{
  "n_layer": 13,
  "d_model": 256,
  "n_head": 8,
  "n_kv_head": 1,
  "head_dim": 32,
  "d_mlp": 704,
  "vocab_size": 13555,
  "activation": "swiglu",
  "norm": "rmsnorm",
  "norm_place": "pre",
  "norm_eps": 1e-05,
  "positions": "rope",
  "rope_base": 10000.0,
  "rope_fraction": 1.0,
  "qk_norm": false,
  "attn_scale": 0.177,
  "bias": "none",
  "tie_embeddings": false,
  "parallel_block": false,
  "init": "normal",
  "init_std_qkv": 0.0272,
  "init_std_o": 0.0272,
  "init_std_up": 0.0272,
  "init_std_down": 0.0272,
  "optimizer": "muon",
  "lr": 0.00203,
  "lr_mult_o": 3.0,
  "beta1": 0.95,
  "lr_head": 0.00817,
  "grad_clip": 1.0,
  "warmup_steps": 200,
  "schedule": "wsd",
  "decay_fraction": 0.828,
  "decay_shape": "linear",
  "final_lr_fraction": 0.0,
  "batch_tokens": 65536,
  "seq_len": 2048,
  "doc_mask": true,
  "train_tokens": 265100000,
  "steps": 4046,
  "dataset": "wikipedia_en"
}
MLP neurons of a small language model. Each row is named by its layer, matrix (gate and up: input weights) and neuron, and shows model dimensions 32-159. Each number is 200 + 20 x the weight over its row's rms, rounded and kept within 0 to 999. A neuron's up and down rows have the sign that makes its largest values positive.
After each neuron's rows, "fires in" lists the words (lower case) most often at its 100 highest values on Wikipedia text that the model never trained on.

L7.gate623,163,191,201,143,201,166,182,205,214,242,189,199,199,168,180,198,233,191,186,182,192,192,208,190,186,215,179,212,198,198,219,223,194,199,204,202,173,225,197,192,207,178,165,239,215,208,203,224,204,213,208,178,219,199,195,197,216,166,233,193,216,237,187,216,187,184,163,221,215,168,195,201,170,197,181,198,148,211,187,228,190,188,213,209,225,211,215,194,241,236,195,190,186,198,197,182,219,176,164,219,198,197,191,201,207,225,227,191,198,184,214,205,169,170,216,189,232,214,214,223,194,189,216,195,201,229,186,214
L7.up623,211,214,162,183,176,185,226,195,212,200,189,189,210,214,201,213,221,205,183,206,188,202,183,180,185,232,175,173,197,231,205,185,187,213,207,178,179,211,193,188,195,202,206,223,233,223,200,217,228,197,189,175,194,198,210,157,151,213,194,198,208,209,203,226,200,187,178,206,226,178,218,203,215,235,218,182,166,178,186,213,175,214,206,211,215,199,247,192,190,200,242,193,213,230,157,216,186,210,184,157,206,219,175,174,179,198,246,184,170,194,196,210,165,205,198,166,242,189,170,212,202,186,176,199,202,180,174,228
fires in: "to", "and"

L6.gate123,199,185,207,202,222,231,209,187,174,190,218,214,209,229,188,235,209,195,194,176,174,202,179,188,207,212,170,216,248,209,235,225,201,209,178,203,210,203,212,204,190,206,195,216,209,212,186,182,205,194,179,189,206,204,201,175,195,197,192,186,183,184,176,221,189,219,212,202,199,199,233,217,168,217,179,224,165,147,188,179,220,185,179,186,199,241,182,151,204,253,197,189,199,172,204,220,202,207,201,190,149,200,200,206,170,205,198,188,222,194,201,229,192,191,175,233,212,205,162,181,208,175,198,174,220,214,226,239
L6.up123,227,198,226,215,215,201,204,169,206,219,223,220,208,200,204,233,183,196,229,189,184,195,163,194,209,206,194,177,248,208,194,226,201,178,203,184,207,214,195,222,211,175,180,182,217,175,169,211,179,189,175,190,201,199,191,167,186,193,167,190,218,188,228,161,220,201,204,222,208,221,189,210,155,226,193,219,193,151,198,215,226,217,228,174,215,217,178,142,206,224,213,212,255,191,160,215,181,188,202,207,213,195,217,185,157,174,201,193,213,199,193,202,222,230,198,239,209,170,176,258,180,208,206,184,177,204,203,200
fires in: "that", "each", "this", "only", "following"

L5.gate72,216,222,182,212,240,219,182,193,216,187,207,187,204,220,248,212,153,180,217,197,188,226,200,201,181,161,209,201,223,206,208,203,207,200,220,229,220,189,173,227,208,226,248,197,183,181,220,150,202,190,198,214,206,200,200,230,205,162,188,147,229,228,150,211,203,207,205,174,195,202,173,197,221,172,227,215,208,199,232,181,208,190,240,244,189,235,202,212,208,216,197,141,177,209,210,191,184,214,189,237,179,209,204,197,207,219,186,194,199,175,207,196,218,189,200,189,201,194,180,205,191,171,251,177,189,185,214,225
L5.up72,210,245,189,173,199,186,189,190,219,161,209,184,196,172,180,182,185,169,217,207,167,220,211,185,199,180,179,198,197,213,234,202,204,197,170,228,190,191,209,202,201,187,202,187,205,202,202,208,195,198,202,240,219,223,220,166,197,196,196,195,177,204,170,205,227,209,183,169,197,212,184,187,181,227,226,195,223,128,230,169,199,183,212,200,222,194,199,188,205,199,200,193,219,167,206,202,191,210,158,186,198,195,230,161,179,207,214,184,204,193,228,175,189,216,198,179,216,205,197,199,194,192,212,177,199,193,228,204
fires in: "as"

L4.gate575,186,215,218,209,186,198,229,242,149,197,198,174,181,189,233,194,220,162,205,173,201,168,209,174,194,217,218,206,196,200,191,190,203,185,169,151,156,220,221,206,227,172,195,183,216,184,196,186,201,211,188,216,180,195,169,166,197,207,224,219,237,211,191,172,191,225,211,175,193,221,183,244,190,207,197,219,186,180,179,218,189,228,171,203,166,197,227,195,208,254,182,160,175,191,208,173,196,199,180,199,195,204,183,203,213,233,203,221,173,231,215,221,174,170,183,178,207,217,198,199,203,184,213,182,186,222,206,201
L4.up575,187,199,211,194,213,190,203,246,186,200,209,158,217,202,228,249,152,175,170,217,185,149,199,198,212,205,197,198,174,184,177,185,193,223,197,167,151,223,210,200,211,198,194,205,198,210,216,195,241,222,209,197,163,197,146,212,235,238,222,227,238,233,217,184,206,180,227,196,201,194,198,221,203,181,198,183,171,187,234,193,166,232,192,178,195,189,230,200,214,236,181,188,183,175,207,190,224,179,174,219,211,216,179,181,212,223,206,179,177,216,223,195,172,194,171,180,208,212,187,173,214,217,217,192,194,217,188,209
fires in: "to", "in"

L4.gate397,212,212,204,170,179,197,197,203,218,197,210,198,188,205,195,194,207,186,169,187,162,147,191,190,196,205,192,232,201,202,212,185,213,225,212,231,214,232,153,183,215,190,179,200,214,199,185,199,230,165,208,189,205,189,200,206,177,184,219,189,180,236,193,205,228,232,164,186,218,219,220,245,182,214,189,190,201,216,189,202,226,161,247,174,209,185,209,214,199,152,187,206,208,238,208,183,201,175,201,200,187,206,170,222,201,206,206,216,223,188,217,210,166,189,169,189,190,218,218,185,201,178,208,220,224,230,205,234
L4.up397,192,198,185,163,168,213,187,193,185,205,233,224,213,217,231,222,209,174,182,194,200,157,187,212,182,210,184,226,192,183,183,207,193,218,207,218,213,206,173,181,212,186,156,202,187,203,174,168,264,205,192,193,181,194,217,181,221,211,191,204,186,207,203,191,190,218,175,179,194,239,192,216,188,224,190,209,209,187,200,164,222,168,225,173,244,166,203,231,202,177,189,227,209,223,212,197,178,228,192,197,195,202,202,222,227,197,220,210,219,212,232,224,167,182,203,194,202,211,198,198,210,164,212,197,208,205,217,247
fires in: "for", "because", "at", "to", "across"

L5.gate643,177,169,188,206,194,173,156,189,210,202,159,202,216,171,202,230,220,168,169,170,162,193,209,182,218,190,200,213,184,168,221,184,208,178,206,229,201,238,215,217,232,185,194,196,219,216,165,223,205,234,206,198,226,196,232,214,209,206,182,203,207,219,226,230,232,235,190,202,246,163,179,200,207,218,193,208,181,207,188,185,212,188,190,211,207,152,201,166,164,177,217,177,190,212,213,255,184,185,206,177,183,214,170,163,213,205,181,214,200,194,205,201,143,172,208,221,208,220,198,190,189,162,171,193,159,151,226,192
L5.up643,189,235,217,205,209,165,176,218,207,209,181,161,224,182,237,196,204,171,177,205,192,199,201,187,175,217,167,188,230,186,238,198,212,210,189,206,222,202,181,207,177,188,162,221,210,204,182,207,201,224,187,190,188,196,190,224,209,213,210,195,187,177,265,232,201,191,186,174,211,177,180,218,190,169,197,242,235,223,183,196,171,195,221,218,208,211,252,188,212,180,195,171,165,215,222,222,206,187,175,182,191,162,198,187,170,193,175,197,203,175,195,181,150,200,205,196,210,213,227,169,207,201,150,203,180,199,206,166
fires in: "to"

L9.gate421,245,172,144,171,217,177,179,210,211,213,219,207,236,238,188,227,182,223,254,167,200,213,195,182,212,183,180,204,211,189,220,195,170,189,202,213,214,196,206,221,192,210,199,181,171,208,185,171,184,206,196,193,219,220,219,230,138,202,166,212,167,216,174,226,204,183,234,222,174,211,187,181,183,210,179,215,208,230,204,178,214,187,213,152,232,196,172,177,239,209,225,172,182,224,210,197,160,228,230,199,192,174,204,211,191,205,238,188,198,187,206,219,179,186,227,234,196,195,190,208,190,194,203,202,171,192,228,166
L9.up421,200,206,247,160,191,167,194,213,204,135,211,171,209,187,191,206,190,193,191,191,221,204,190,215,217,194,196,221,199,198,176,199,206,211,206,197,221,219,182,220,173,183,204,186,178,206,197,210,172,219,181,187,222,183,212,211,209,212,210,211,175,218,178,197,180,178,218,202,205,220,164,213,201,180,180,212,182,162,213,198,241,209,224,193,215,185,185,158,219,217,208,189,249,209,212,210,194,178,189,238,174,211,191,209,185,212,179,257,204,210,206,220,215,184,221,204,202,191,216,198,190,198,196,203,156,205,180,197
fires in: "that", "each", "one", "this", "same"

L4.gate605,185,201,203,205,191,188,169,184,229,167,227,190,172,206,205,212,190,167,224,225,210,186,236,195,209,199,208,188,197,199,186,213,225,181,186,225,189,185,163,171,212,211,225,232,223,219,217,193,225,206,188,245,191,205,221,180,184,203,173,234,189,192,195,203,173,187,206,177,228,202,170,184,214,204,198,183,182,217,212,177,189,203,188,196,184,214,237,238,150,207,207,166,183,181,164,181,227,203,190,183,196,192,224,216,222,224,189,203,243,152,193,198,199,227,193,183,227,241,220,229,192,205,238,207,211,175,219,217
L4.up605,198,213,224,200,235,179,196,175,189,187,201,184,183,214,246,164,177,192,196,153,159,229,202,235,191,207,168,172,201,201,219,178,206,190,204,222,218,186,212,194,186,201,207,211,189,179,179,188,193,188,199,218,264,189,196,203,227,208,221,188,200,159,178,193,240,215,190,142,198,241,178,223,196,207,198,210,187,202,219,211,177,220,225,232,212,159,205,165,232,220,197,189,191,187,196,199,183,246,195,213,213,213,196,220,199,199,185,210,196,218,200,224,201,182,225,213,191,184,184,188,175,194,187,188,176,181,194,185
fires in: "as", "at"

L9.gate299,218,225,180,186,187,180,190,242,193,187,250,189,186,170,163,211,194,192,200,204,187,232,227,214,197,192,151,212,236,216,205,190,199,207,187,211,209,187,230,179,201,170,197,200,204,190,207,203,202,192,200,170,191,185,209,191,215,171,206,218,177,218,191,185,233,220,192,216,221,166,178,218,228,183,197,205,192,187,214,178,214,200,184,198,208,213,190,184,214,196,166,202,238,178,189,204,206,170,203,230,173,231,198,194,229,169,235,175,213,243,177,217,181,159,248,225,215,180,199,220,168,191,181,218,190,226,222,183
L9.up299,216,216,165,185,191,207,153,196,177,201,196,241,197,212,192,200,211,188,195,184,193,209,207,164,190,227,179,227,159,187,177,232,172,210,173,224,198,200,219,200,211,183,185,193,195,151,230,210,152,212,178,179,216,190,190,198,194,184,214,216,187,182,189,190,204,199,221,189,196,205,175,206,182,183,173,208,202,145,207,198,227,203,199,211,244,210,186,165,200,212,191,194,230,160,208,200,248,200,205,171,180,214,198,191,190,178,178,215,204,205,216,213,214,203,209,239,201,173,188,206,172,174,207,199,187,190,256,211
fires in: "that", "this", "university", "first", "same"

L6.gate529,182,193,187,211,221,237,188,226,144,159,156,193,219,199,219,247,189,205,160,182,190,148,215,210,186,154,198,210,202,175,204,212,188,208,224,155,204,263,208,202,210,203,231,245,209,200,177,237,214,196,182,193,239,204,221,180,207,184,231,169,170,195,194,188,201,226,202,221,173,210,231,221,232,192,199,190,195,174,212,194,203,213,201,182,201,188,218,223,197,196,181,197,191,215,202,212,213,220,215,203,191,207,204,205,216,198,182,165,202,165,185,202,205,193,209,189,205,189,184,209,168,174,218,233,240,202,205,207
L6.up529,175,199,192,211,191,188,221,189,181,208,222,224,181,211,186,178,176,198,216,176,192,183,190,216,194,167,202,211,244,179,196,204,208,172,194,187,194,214,185,227,200,192,196,208,216,208,145,245,203,191,223,218,213,200,193,186,219,223,192,203,219,210,185,175,199,188,174,217,150,157,204,191,201,162,154,171,194,186,202,167,192,195,247,150,162,201,209,224,200,192,193,216,220,170,198,203,216,158,192,173,214,176,224,193,197,213,171,191,179,185,188,211,178,211,196,201,212,196,216,203,191,189,215,180,222,254,198,222
fires in: "of", "to", "on", "with", "by"

L5.gate520,197,198,175,215,210,240,197,207,201,214,202,180,197,195,165,224,204,171,203,196,179,196,214,171,210,212,208,195,182,212,214,201,211,222,202,204,167,182,175,211,234,234,175,217,202,237,226,234,165,200,200,196,192,179,203,195,203,212,177,189,212,213,195,182,174,194,190,204,195,206,199,213,224,192,207,209,188,213,170,181,194,205,167,197,167,180,195,177,229,158,203,184,224,197,196,196,153,161,186,172,194,184,221,228,203,199,209,183,190,205,211,189,193,209,201,236,191,193,208,165,188,183,240,181,169,241,186,183
L5.up520,209,200,240,223,206,186,181,209,245,187,236,217,180,182,196,191,205,224,232,190,192,174,165,216,222,201,202,205,187,194,179,219,242,185,235,199,168,195,217,218,200,201,195,217,204,190,174,207,199,192,199,224,231,211,191,189,192,194,180,194,227,221,211,206,241,205,219,196,220,190,198,192,208,204,244,189,192,161,208,186,154,195,164,183,174,186,227,197,217,212,194,215,173,196,213,194,202,183,163,187,177,210,231,173,204,180,166,209,192,176,197,207,190,210,183,211,218,206,203,218,205,197,230,202,195,219,228,209
fires in: "other", "of", "various", "000", "100", "10"

L5.gate119,187,194,191,170,198,194,228,177,217,225,207,184,188,213,234,229,204,203,216,200,184,176,210,193,221,198,198,208,222,164,233,211,220,199,224,243,206,217,231,218,173,202,205,191,195,197,201,200,183,205,243,199,188,188,203,185,178,197,220,217,197,189,254,200,189,232,264,201,205,214,192,206,180,192,169,204,198,203,211,191,231,192,206,198,201,218,184,199,222,179,196,198,228,188,213,237,191,172,196,207,211,184,194,189,192,197,232,203,201,199,192,190,188,176,193,182,214,193,181,234,184,200,194,148,216,201,219,215
L5.up119,244,152,218,221,181,208,205,211,215,218,197,199,200,199,189,201,186,193,196,243,184,195,218,192,208,204,196,185,205,187,174,189,238,190,195,228,193,208,210,207,195,188,221,193,230,213,220,216,183,190,184,205,200,168,230,236,211,216,214,157,194,172,189,173,200,175,205,172,191,196,187,211,172,174,189,232,194,193,183,200,195,193,216,196,221,208,211,174,205,188,176,174,169,191,215,185,193,202,206,188,210,171,198,197,236,211,236,210,208,199,223,172,209,190,162,162,206,188,189,179,200,180,222,205,211,163,209,212
fires in: "the", "only", "first"

L6.gate476,185,207,215,227,209,202,194,216,200,177,204,227,199,187,185,187,179,185,190,187,201,197,221,219,218,216,180,208,198,206,159,153,214,180,212,152,183,196,227,209,185,234,218,187,197,186,180,212,212,185,206,199,171,164,240,204,200,190,193,180,184,185,221,220,229,189,194,214,184,215,177,232,218,193,193,206,191,197,174,190,191,225,201,185,196,182,215,220,195,196,158,170,202,209,198,213,238,177,229,206,243,214,176,214,193,190,194,188,179,211,213,178,171,184,204,177,200,182,195,218,186,221,219,202,222,204,196,208
L6.up476,193,215,231,209,205,196,146,182,195,216,209,217,197,218,176,247,184,192,157,191,212,195,200,195,201,197,183,209,200,171,191,221,182,204,189,157,195,222,234,186,190,222,170,192,218,190,200,219,169,192,213,220,229,192,220,183,205,205,212,189,247,195,196,183,224,194,194,219,186,176,176,215,204,178,192,193,198,213,213,206,202,234,168,230,197,184,223,190,226,211,192,231,194,204,184,173,235,187,184,214,174,195,178,224,202,187,198,164,167,185,221,192,188,181,220,166,229,234,196,185,184,208,231,199,205,227,184,196
fires in: "to", "and", "called", "in"

L4.gate75,216,205,191,214,207,166,236,178,201,191,227,201,197,198,224,180,182,185,214,202,196,182,184,258,175,154,200,200,210,224,190,197,209,194,216,206,201,171,186,192,215,215,218,177,182,198,222,197,193,188,218,204,180,209,179,182,164,180,159,203,160,210,192,191,201,215,168,210,189,187,215,206,195,197,210,207,215,162,176,191,219,202,204,211,173,183,207,180,238,217,218,199,194,162,152,158,181,140,160,198,180,203,194,194,172,208,201,171,206,207,208,231,197,213,198,220,191,201,212,198,211,161,172,198,184,186,216,212
L4.up75,216,200,207,173,213,202,227,211,238,205,209,187,200,205,187,178,190,190,186,188,187,188,189,258,224,145,196,203,197,202,231,234,218,210,223,172,174,184,217,185,219,245,217,174,197,174,211,173,174,190,200,246,194,205,173,176,213,178,166,188,159,242,200,217,213,224,236,203,175,196,198,196,199,190,217,212,188,188,176,194,186,212,196,197,187,190,211,190,210,217,199,172,219,199,181,170,208,170,167,199,190,200,167,203,168,172,176,197,194,177,174,198,191,223,222,211,207,210,190,185,187,160,178,215,187,213,213,193
fires in: "into", "of", "within", "each", "paste", "mcphillips"

L5.gate292,195,193,203,190,219,186,202,254,201,189,172,198,220,186,162,203,180,211,193,183,215,184,158,185,193,193,224,181,190,214,223,206,227,194,198,191,187,196,177,195,185,208,199,192,210,185,207,175,193,183,183,169,214,247,204,216,212,203,200,215,157,204,218,203,221,214,214,204,200,201,197,200,199,184,160,215,212,191,177,233,213,210,211,236,206,164,184,192,228,197,215,197,204,191,195,233,218,171,181,215,157,183,153,190,195,160,248,209,200,214,197,203,172,226,185,228,244,161,194,166,223,209,237,176,185,207,212,217
L5.up292,235,197,226,200,170,163,200,208,179,219,202,227,205,182,212,199,186,195,184,196,231,202,221,239,212,202,150,193,214,186,206,208,211,181,211,235,187,228,250,216,196,230,220,220,219,200,166,210,195,195,180,213,191,197,236,211,203,196,185,222,179,185,172,202,238,222,173,177,194,223,197,189,151,194,218,228,185,190,198,192,178,162,221,170,215,185,216,174,208,180,205,210,203,238,191,212,226,180,203,222,210,171,201,208,159,170,147,169,190,213,211,238,224,201,183,200,177,208,191,196,191,175,211,207,195,227,203,187
fires in: "into", "through", "too", "of", "555"

L4.gate606,167,203,198,219,188,216,153,204,195,198,188,208,209,214,229,232,218,228,212,184,242,223,230,208,188,203,213,188,227,167,201,194,185,217,223,171,211,199,221,189,179,220,220,200,214,233,159,197,205,191,221,223,221,210,208,220,210,198,202,202,240,227,182,212,175,226,199,223,173,195,204,192,202,191,182,172,201,230,258,201,165,191,174,204,190,239,203,188,193,196,171,200,204,189,182,174,200,204,180,193,204,198,226,205,178,196,179,200,229,196,156,201,183,222,217,155,217,170,190,201,197,235,222,202,193,231,205,190
L4.up606,215,158,139,219,225,216,186,178,189,206,188,211,196,217,189,208,185,227,218,194,239,216,225,182,170,203,252,231,237,191,168,202,196,248,183,189,196,214,203,235,176,212,177,192,209,192,192,175,213,197,203,215,189,181,183,163,214,174,221,209,215,226,217,211,189,189,194,190,167,147,251,223,210,212,192,201,217,209,194,196,174,205,197,210,188,204,201,233,214,207,163,194,226,207,212,177,195,191,226,187,192,212,202,192,213,217,207,187,238,207,205,220,218,192,241,169,217,219,158,226,214,244,173,213,225,239,197,231
fires in: "of", "for", "and", "on", "to", "designed"

L4.gate329,204,204,220,195,228,189,172,163,193,201,174,204,212,184,201,206,198,188,213,187,205,212,192,155,190,211,206,197,210,218,215,209,237,218,224,191,208,221,198,226,229,215,225,183,185,175,230,229,206,207,239,213,200,180,204,181,179,191,189,192,198,191,218,182,202,205,210,201,193,230,164,184,203,165,180,232,182,215,200,195,245,182,202,245,245,210,214,208,207,188,205,158,174,202,213,222,186,190,206,234,224,202,220,211,206,239,202,229,174,174,184,170,185,193,216,210,195,198,183,219,184,184,187,196,209,169,192,251
L4.up329,212,174,228,261,229,214,221,180,200,193,181,175,203,228,231,225,207,213,220,186,212,239,210,208,179,226,227,211,154,215,190,221,220,205,207,185,206,212,233,174,188,184,238,221,175,176,206,214,178,193,210,193,211,202,201,189,201,229,201,186,219,160,172,214,188,200,201,210,178,230,159,174,181,192,189,199,197,228,223,229,226,176,195,236,216,204,188,219,198,199,179,193,205,162,206,184,193,199,195,196,231,197,241,209,218,204,183,199,214,186,190,221,215,190,180,187,196,166,191,205,169,162,227,188,198,185,192,227
fires in: "as", "first", "only", "most", "himself"

L7.gate656,212,208,162,171,174,218,194,187,218,206,205,195,192,184,198,180,187,177,193,203,177,187,233,211,177,171,215,193,191,174,232,190,172,194,173,210,176,230,200,224,189,199,203,223,202,218,181,215,209,219,154,196,214,205,197,195,228,213,214,178,192,192,195,176,221,203,204,196,177,223,197,218,229,237,188,180,187,236,181,211,168,209,198,197,186,184,229,240,175,231,213,200,191,237,195,211,186,202,222,192,187,232,180,218,212,222,223,185,196,248,202,204,170,232,227,208,191,192,196,211,203,215,212,185,225,192,199,194
L7.up656,173,192,179,212,224,155,196,210,195,131,194,232,197,176,222,209,202,189,224,220,218,200,204,222,164,158,220,185,232,190,161,193,186,189,170,197,189,194,217,227,214,233,219,187,219,209,172,204,239,224,186,233,189,192,215,230,187,230,170,177,178,162,217,212,220,201,173,195,195,220,219,230,209,246,200,180,213,221,182,193,182,234,199,211,201,191,198,217,183,179,206,191,170,198,178,202,218,203,163,196,219,182,202,220,195,210,203,187,214,175,182,225,198,188,171,188,211,206,187,212,188,185,197,156,197,230,219,210
fires in: "to", "by", "with", "was"

L9.gate245,192,203,215,192,241,162,211,178,212,211,200,200,191,171,190,198,197,189,179,177,222,197,185,190,186,209,178,221,228,189,186,222,188,186,239,213,223,187,198,152,187,229,202,235,190,193,185,220,209,221,195,190,236,140,200,200,182,159,183,207,181,272,176,200,205,201,199,195,161,176,188,200,222,203,161,205,188,224,175,181,200,211,192,224,209,200,181,199,214,180,220,205,177,189,227,205,190,200,204,202,215,176,224,214,217,181,190,187,190,205,209,195,212,209,180,202,176,190,199,192,188,266,188,211,231,199,247,179
L9.up245,218,192,171,224,218,188,197,189,185,176,190,214,201,192,217,246,198,201,235,198,220,175,216,229,223,195,220,175,188,182,165,227,212,192,199,213,224,260,211,221,155,230,216,209,248,183,204,203,174,176,225,218,194,200,176,216,210,217,232,203,153,219,202,187,224,207,173,208,221,170,163,228,180,186,212,189,201,210,195,177,224,203,190,185,171,207,221,194,199,199,159,223,214,187,196,201,209,206,193,168,196,175,170,216,175,179,192,181,205,176,246,226,182,181,248,171,221,211,212,231,193,206,207,193,206,165,190,188
fires in: "and"

L6.gate267,208,230,196,188,235,222,186,248,207,195,182,219,190,165,190,189,192,220,199,176,210,175,183,217,234,193,209,193,195,205,205,155,218,218,223,188,224,235,202,214,210,222,194,243,192,207,215,192,195,196,198,222,206,191,229,231,223,219,210,193,181,229,204,186,207,233,223,220,201,196,228,212,206,203,202,213,210,221,184,176,169,171,177,181,209,193,234,198,209,174,198,179,219,195,224,198,193,196,217,174,207,195,202,187,194,188,185,207,205,203,176,224,178,190,183,193,185,174,187,220,186,247,220,198,180,199,214,209
L6.up267,214,217,221,194,220,210,201,198,205,192,201,203,197,165,188,168,204,219,197,220,213,214,192,201,225,182,189,180,193,200,191,205,208,201,229,177,213,209,194,198,210,167,177,194,171,182,190,210,210,185,196,197,232,187,220,208,230,243,207,203,216,191,204,193,223,251,242,165,185,194,214,214,207,188,197,229,221,227,198,164,195,185,212,181,184,211,237,213,245,206,188,192,224,191,196,204,195,189,190,181,188,236,207,218,163,173,168,207,200,239,194,197,176,176,185,232,209,218,200,189,195,191,195,205,182,191,211,226
fires in: "with", "to", "on", "the", "for", "of"

L9.gate675,234,201,213,171,170,195,182,201,173,200,184,214,160,208,212,186,208,237,213,175,202,226,217,202,185,196,227,207,213,174,174,221,237,213,191,223,211,216,217,218,206,232,224,230,201,208,228,180,210,188,218,240,197,180,217,186,189,192,230,186,222,211,190,199,221,202,168,232,161,183,221,203,206,200,235,210,209,216,176,199,227,236,173,213,217,220,183,209,192,206,213,188,168,194,164,206,194,195,199,212,205,199,184,174,207,203,197,171,196,186,224,231,182,201,208,158,204,217,206,208,208,182,235,205,169,194,184,192
L9.up675,239,155,186,183,195,242,175,190,177,187,193,185,180,205,178,174,176,196,197,219,176,219,211,184,191,215,197,190,195,226,200,206,185,182,208,218,200,199,220,206,183,201,205,228,214,199,212,189,226,227,196,235,165,223,222,211,197,205,185,181,147,204,185,189,199,190,202,205,178,191,217,210,196,162,207,193,195,225,206,178,212,207,214,176,181,213,180,247,188,201,202,186,200,234,218,195,191,180,227,210,192,235,201,214,214,192,191,165,188,194,229,216,164,240,189,178,222,193,189,204,196,220,226,227,143,184,180,190
fires in: "was", "is"

L4.gate584,176,229,194,198,188,197,174,233,187,228,208,221,208,194,194,203,219,200,215,170,210,199,190,210,203,243,216,144,197,203,191,196,205,218,196,164,186,205,204,241,189,210,192,212,223,189,201,206,207,166,175,209,194,224,173,170,176,207,202,229,241,204,199,203,185,215,197,169,192,176,205,229,189,155,196,196,177,210,173,236,182,226,202,194,177,177,251,228,185,228,171,195,173,170,224,241,176,179,232,202,215,199,182,150,203,196,205,193,167,226,247,190,196,177,212,189,197,187,160,201,195,200,197,206,199,191,191,204
L4.up584,187,194,180,153,195,210,195,232,216,203,212,223,229,202,198,233,200,181,226,210,200,151,190,201,198,205,215,204,194,221,179,191,196,230,208,213,195,217,203,193,191,229,191,227,218,210,234,220,214,179,196,186,175,208,181,183,174,188,210,210,214,217,219,223,221,210,214,204,194,182,245,192,169,203,208,223,213,235,194,208,170,202,185,202,187,179,257,203,209,201,224,202,192,194,145,169,203,204,202,170,226,168,205,181,224,211,195,161,150,207,201,199,218,226,207,206,204,177,155,217,210,182,222,184,210,198,210,210
fires in: "to", "of"

L6.gate235,260,200,194,192,211,188,180,233,210,222,218,209,220,184,186,212,202,174,201,200,187,197,203,236,199,171,191,232,232,196,208,233,212,194,203,180,192,210,199,193,196,199,178,186,170,230,216,190,226,194,167,154,196,159,230,208,176,211,195,169,192,174,203,208,241,233,176,189,203,175,249,200,195,191,179,189,176,191,204,179,194,217,203,184,194,204,215,192,240,186,198,203,205,205,219,173,182,217,180,176,197,192,199,190,203,181,179,185,191,198,176,181,183,217,218,185,227,202,194,174,205,147,196,190,196,194,197,192
L6.up235,183,201,180,213,171,211,196,200,207,184,191,174,201,198,212,156,202,187,165,211,212,224,177,192,187,200,187,216,213,181,202,247,191,203,158,212,186,191,201,196,192,171,204,184,211,199,190,193,184,218,158,167,187,241,215,202,200,199,178,204,207,195,216,194,225,209,198,142,189,179,228,202,174,190,192,168,189,190,175,216,190,201,174,178,189,191,202,192,229,217,187,230,185,216,194,197,216,150,181,202,197,205,205,206,213,142,213,174,206,169,206,201,176,200,204,193,206,214,200,212,203,209,216,226,187,195,161,173
fires in: "for", "to", "his", "uefa", "of"

L4.gate62,187,222,182,182,199,144,184,199,196,201,152,188,187,185,219,177,182,153,176,158,212,162,191,206,150,213,177,187,217,199,175,216,216,218,195,192,211,206,193,166,199,222,194,223,228,202,188,198,209,235,198,242,207,204,195,191,217,187,177,176,179,189,211,209,204,202,179,203,187,210,198,197,165,181,186,200,186,191,194,213,196,187,244,191,199,163,223,252,189,257,191,167,218,188,219,229,231,214,196,210,181,181,210,209,216,197,224,211,211,202,182,210,182,166,180,211,179,178,205,210,207,174,198,167,163,196,213,187
L4.up62,197,250,195,177,205,186,216,178,200,225,171,223,203,192,171,220,186,198,179,228,196,166,209,194,148,173,204,213,191,177,218,206,210,173,182,231,208,212,209,208,194,200,241,209,192,198,194,213,231,199,226,203,200,197,232,196,213,171,244,177,202,176,194,211,204,221,177,199,191,197,213,192,224,178,193,223,201,177,223,215,208,196,192,206,198,179,163,221,264,173,184,161,210,205,198,206,227,226,183,193,194,186,201,196,172,206,206,192,179,229,170,174,157,185,205,195,204,234,201,209,188,219,145,197,185,233,207,216
fires in: "to", "or", "and", "as", "than"

L4.gate29,225,196,192,212,213,224,209,197,195,227,205,177,211,216,223,210,191,193,202,211,189,217,225,230,209,206,184,197,267,248,187,206,161,182,216,202,165,222,163,176,198,184,200,205,184,203,227,211,175,220,209,237,199,190,177,200,185,213,204,173,199,183,196,184,193,231,224,171,173,219,186,199,214,183,228,208,206,182,200,216,202,195,206,195,215,236,190,234,209,187,198,205,180,208,212,208,193,196,202,241,204,230,220,213,179,222,198,186,192,149,220,200,183,197,211,229,188,228,210,202,198,184,215,209,219,188,208,190
L4.up29,201,226,197,235,233,201,205,176,196,220,178,206,199,212,194,218,189,189,205,187,203,181,165,187,188,201,230,182,198,165,226,195,196,219,194,182,224,158,191,217,192,217,168,197,200,221,187,223,207,192,221,212,186,192,212,219,178,207,216,166,176,176,226,206,227,191,231,231,186,162,174,185,205,230,226,166,163,187,195,194,206,166,182,203,196,203,192,223,217,215,227,187,224,206,201,222,166,185,213,204,200,231,218,192,195,183,211,181,231,196,186,218,146,205,187,192,180,228,146,192,220,197,154,186,215,199,217,202
fires in: "as", "of"